Part of a small language model's weights.
Size: 2 heads of 128, 9.2M parameters.
Architecture: LayerNorm before each block, rotary positions, untied embeddings, attention and MLP in parallel, capped logits.
Training: 328M tokens, 6821 steps.
MLP neurons of a small language model. Each row is named by its layer, matrix (up: input weights) and neuron, and shows model dimensions 0-255. Each number is 500 + 50 x the weight over its row's rms, rounded and kept within 0 to 999. Numbers have three digits each.
Before each neuron's rows, "fires on" lists the tokens most often at its 100 highest values on Wikipedia text that the model never trained on. A number after a token or word is its count.

fires on: "r" 22, " along" 13, "C" 10, "at" 9, "il" 5, " round" 4
L4.up38:489497444464482542512512651516530394511508500470520519519487534448496493493544501454544539448588488545539532485663565444510438503542473495555485462481525438456503471471519479499521485484534453557534529624440518461551548526561423450485445470534444484523615429506500475552517421416431603505480594597477489544530464417570507547509537478409526420537487506618550493510522516515405439462538428493551335558524553534555465445410493495497348435517537500521521555465458581525481465482522442541501549438553521458523399565508539462398483522492587518444625464531504504454518459482566482460550512548528487511457543524542451589508483537543483522541491488536508511533495500484466510483463468528543518462550451434591532520414524405486529520554475555536492557456412492389433565530568554

fires on: "0" 14, " in" 10, " married" 9, "A" 7, " At" 6, "es" 6
L5.up441:514406400465454552469484455492525616522494527472576563494446524598545535361563586488421405488504552487444489510449465379468511415537490429475461562451469474568555519499462590466460633468560481552558451509479506504488515618597464530504495549545514493458456422510528432485519466485414581503431456397556428506484445543524433502430526494479476550506627442504477534478537599477497487546507460446474416474524526479530519552558478494502522508529534538461420513564540482550487478586496560466437492487471459513573572495487509531420497528451431587506490500510530562547472606431515536459486550478427432427537543475489542448499533430465470432523474621480460484571469504541461524537493467515478520529495562490542504449518532539529515490543538453392397619519449479510552605404495550

fires on: " sp" 21, " fin" 17, " Fin" 6, "inn" 5, "ultural" 5
L5.up1006:464446466538535443515461456523497478508510597478487493509551498470431441530506475557535544544464483473491466389474379487493509528573516475385469488547498555482474435490483589507531451501483575538640509395550484432493498450503498543474528470547563589567551538479525533526549557528488522509534510471463494539523479493534476503525561494536646530594489599467469508407476459624556513505534535524423506393479464475446490471512602547513519493498598440633404516539486417582499372540587482546464491496414537466512522490508450504474540526451486480524470497443463492405456436530573471501554472449544411517510458520501497406521506511534480463519556484426481419476481520444618467524482637532476527519395493426544475566537522483474499489402466454543508451434530489642544454483557416

fires on: " cl" 24, " fun" 7, " code" 6, "ay" 5, "ibr" 5, " lo" 5
L5.up398:547490459523558505462500534493540553474466590517519484609434494574495341432454538464534534495463504509547480570565617532452469511492508537458486474484482450497467472589477502532431551418508506420488444496515445478580507468498467448491424423576594499465563420536543545453535527446559541565462548439494552435453443578518478474572390388526603512517521482398392471507447589509554482418455526529494541458597469416519484437466553456456509490486557608469458476493489418513484503510426470503569384533531548523482506526509528436553494498514488462538506540513530530614550468521543485502528466504473465562495515496536501450455467496489450488470518534529446573419547471523509595483545357558429462454522560600532545593526476478607531563418459485509449588504477507516395543485522422

fires on: " cons" 32, "l" 11, "ons" 10, " achie" 7, " div" 6, " addition" 5
L5.up170:558475449558494469400553511561502480515453542520492562409451496505496541477533454446495471519497474588459582460471420600512503572547425523501507440546482574508566461476469494560476502476548484538497591524470550557388495524564481562491475550525501529572464482486428501448466506465458480438505528475568498484531401572492563504533497560624408530475537530488541561476571500474506539427409446541549431462527499516504482494433611444572615556392643428463596521534496490391397533482468572535527442426570490423488527487600470458550559558459549576437381525489489505479507477438490489518394535572523509461485512517549485612476527458433483443484459454463518515556456586543459462402472625571538515497471487568473456555494485571482508474512514536497504494566408536487479488544499531

fires on: "ou" 11, " prov" 10, " cons" 9, "l" 9, "u" 8, "es" 7
L4.up705:474466471469523541467523593488547492470512572513519625527513563556543519544592519480444591456500450567527479528453468479474503464357410510476395571519492514440438572530546489513477445528551489537471554499525489518418545477481625573511533480470382496473462512461553531536401567464569385517523553552535486503593513491493466495401477543588506514517490513527525525525472469498444535482488447464477522473465465474470469497377485440450539525457522451464543434438491513423422587447541527562450510538516504456524432349493471530557447563382525504510447399557471525539494472497502538564436384545503505504501502460436521517497514420509504524522425489616515505406471548530410452525432409541558460505498443460485529550576498439525545429578466542440542471489525532415432378567465501

fires on: " he" 39, " there" 7, " bas" 7, " " 5, "uc" 4
L5.up849:444527521504491430530523477582475576509549527504469561519503573414488366555548447484550529420430500514562472423502604457476510526453492535529516594500495438440536510502517504501462510531564379568514465443489485475543445468418488506601462504477470507578506454431524499426563502547441480555456522432452447555533500499473570433512526489438579540559460517521469452471429544557522580481488471536534463470465522596506532571493538436467413491429516588484574431457473444498502490651451465533396519508531496486504486521522428505523542529510448499578458503390440481603392569448477571483451454569504502517517471427530475594494441407521516596535419532497539472457487558466500501501548516484512440523478650521539448411553485543566536437529492488431519574490502415620534590497455436

fires on: " August" 18, " November" 14, " an" 13, " stand" 5
L5.up944:479528475525525557514424564511417495521506454425504540570441536502414439426437550548530400574472575548544466459575442470533528510569573415506495524421397465525507576421452563466478492557574459429479529507465501426543437526538473453474446571504525539579559541534591462491492492511500551484471424446419497516571498490576481570420438477491461492505541503540450452526447472615510469420502509520529487560545547517476478538596466479500556416476491460520416433452476489495491533507512498452508555503483574455500502462614516418528484528553477579565368470498421476446412530496553548534452513512562532555585412465591425478530493587538502541594617498455436386463511553487542470434482470475481531547568580481520492471573578487606494437475487505528491425593465471512490541451529426

fires on: " tr" 10, " fac" 10, " Oh" 8, " very" 8, " div" 7, " went" 7
L4.up652:540521482436406456533442568602512497502549483507417616411511530496509502531518514517509489591566473477492417452422480430484583528579334482508479508442550524508516529504403435430428477520452574502484511608552465510532499492561478574603510458526500405461446544496541567620509448568408510441543505490567534466558468443519485479539441498466412445547549436522493502499515461463482563495496526475536523476420510499387549481460520536523496534450544455414501499429575511541516463417548473490505486473493483555465510518503487501497456494546511630446394456556544545475549500491541557642557496593375577387468531396535470418519452491492527517551468460511557484454521502491494499542489500474546616479477601509415579517510423487479475522497587465566505456463459525460517532479539481

fires on: " career" 14, "ot" 14, "stant" 11, "at" 8, " family" 8
L4.up304:398477524499609488429417574450531536553484549444378499490460520552531384547424494474469463590554539448516539555506393476537537496543443467444462501505576495422515480626458475502536528455530570519624506548452532466510579450546482426497452465477529511509593441508490420527446472546602359525485487414494545391437456557562495499467502512592607556502473583522551581584502437469493458505471429495482424555580560508588530460545477451450520497472453499472469487562500541438542518411460512622449555487518512458439548504453569538542451422501434437401448473460455531452453477557526463471545534550546467536463498484483502379463589539462451490531578440546460493518503546491481543508565509518503455512504504567544479529585487590509478457553461532476496547527524471542483442487500504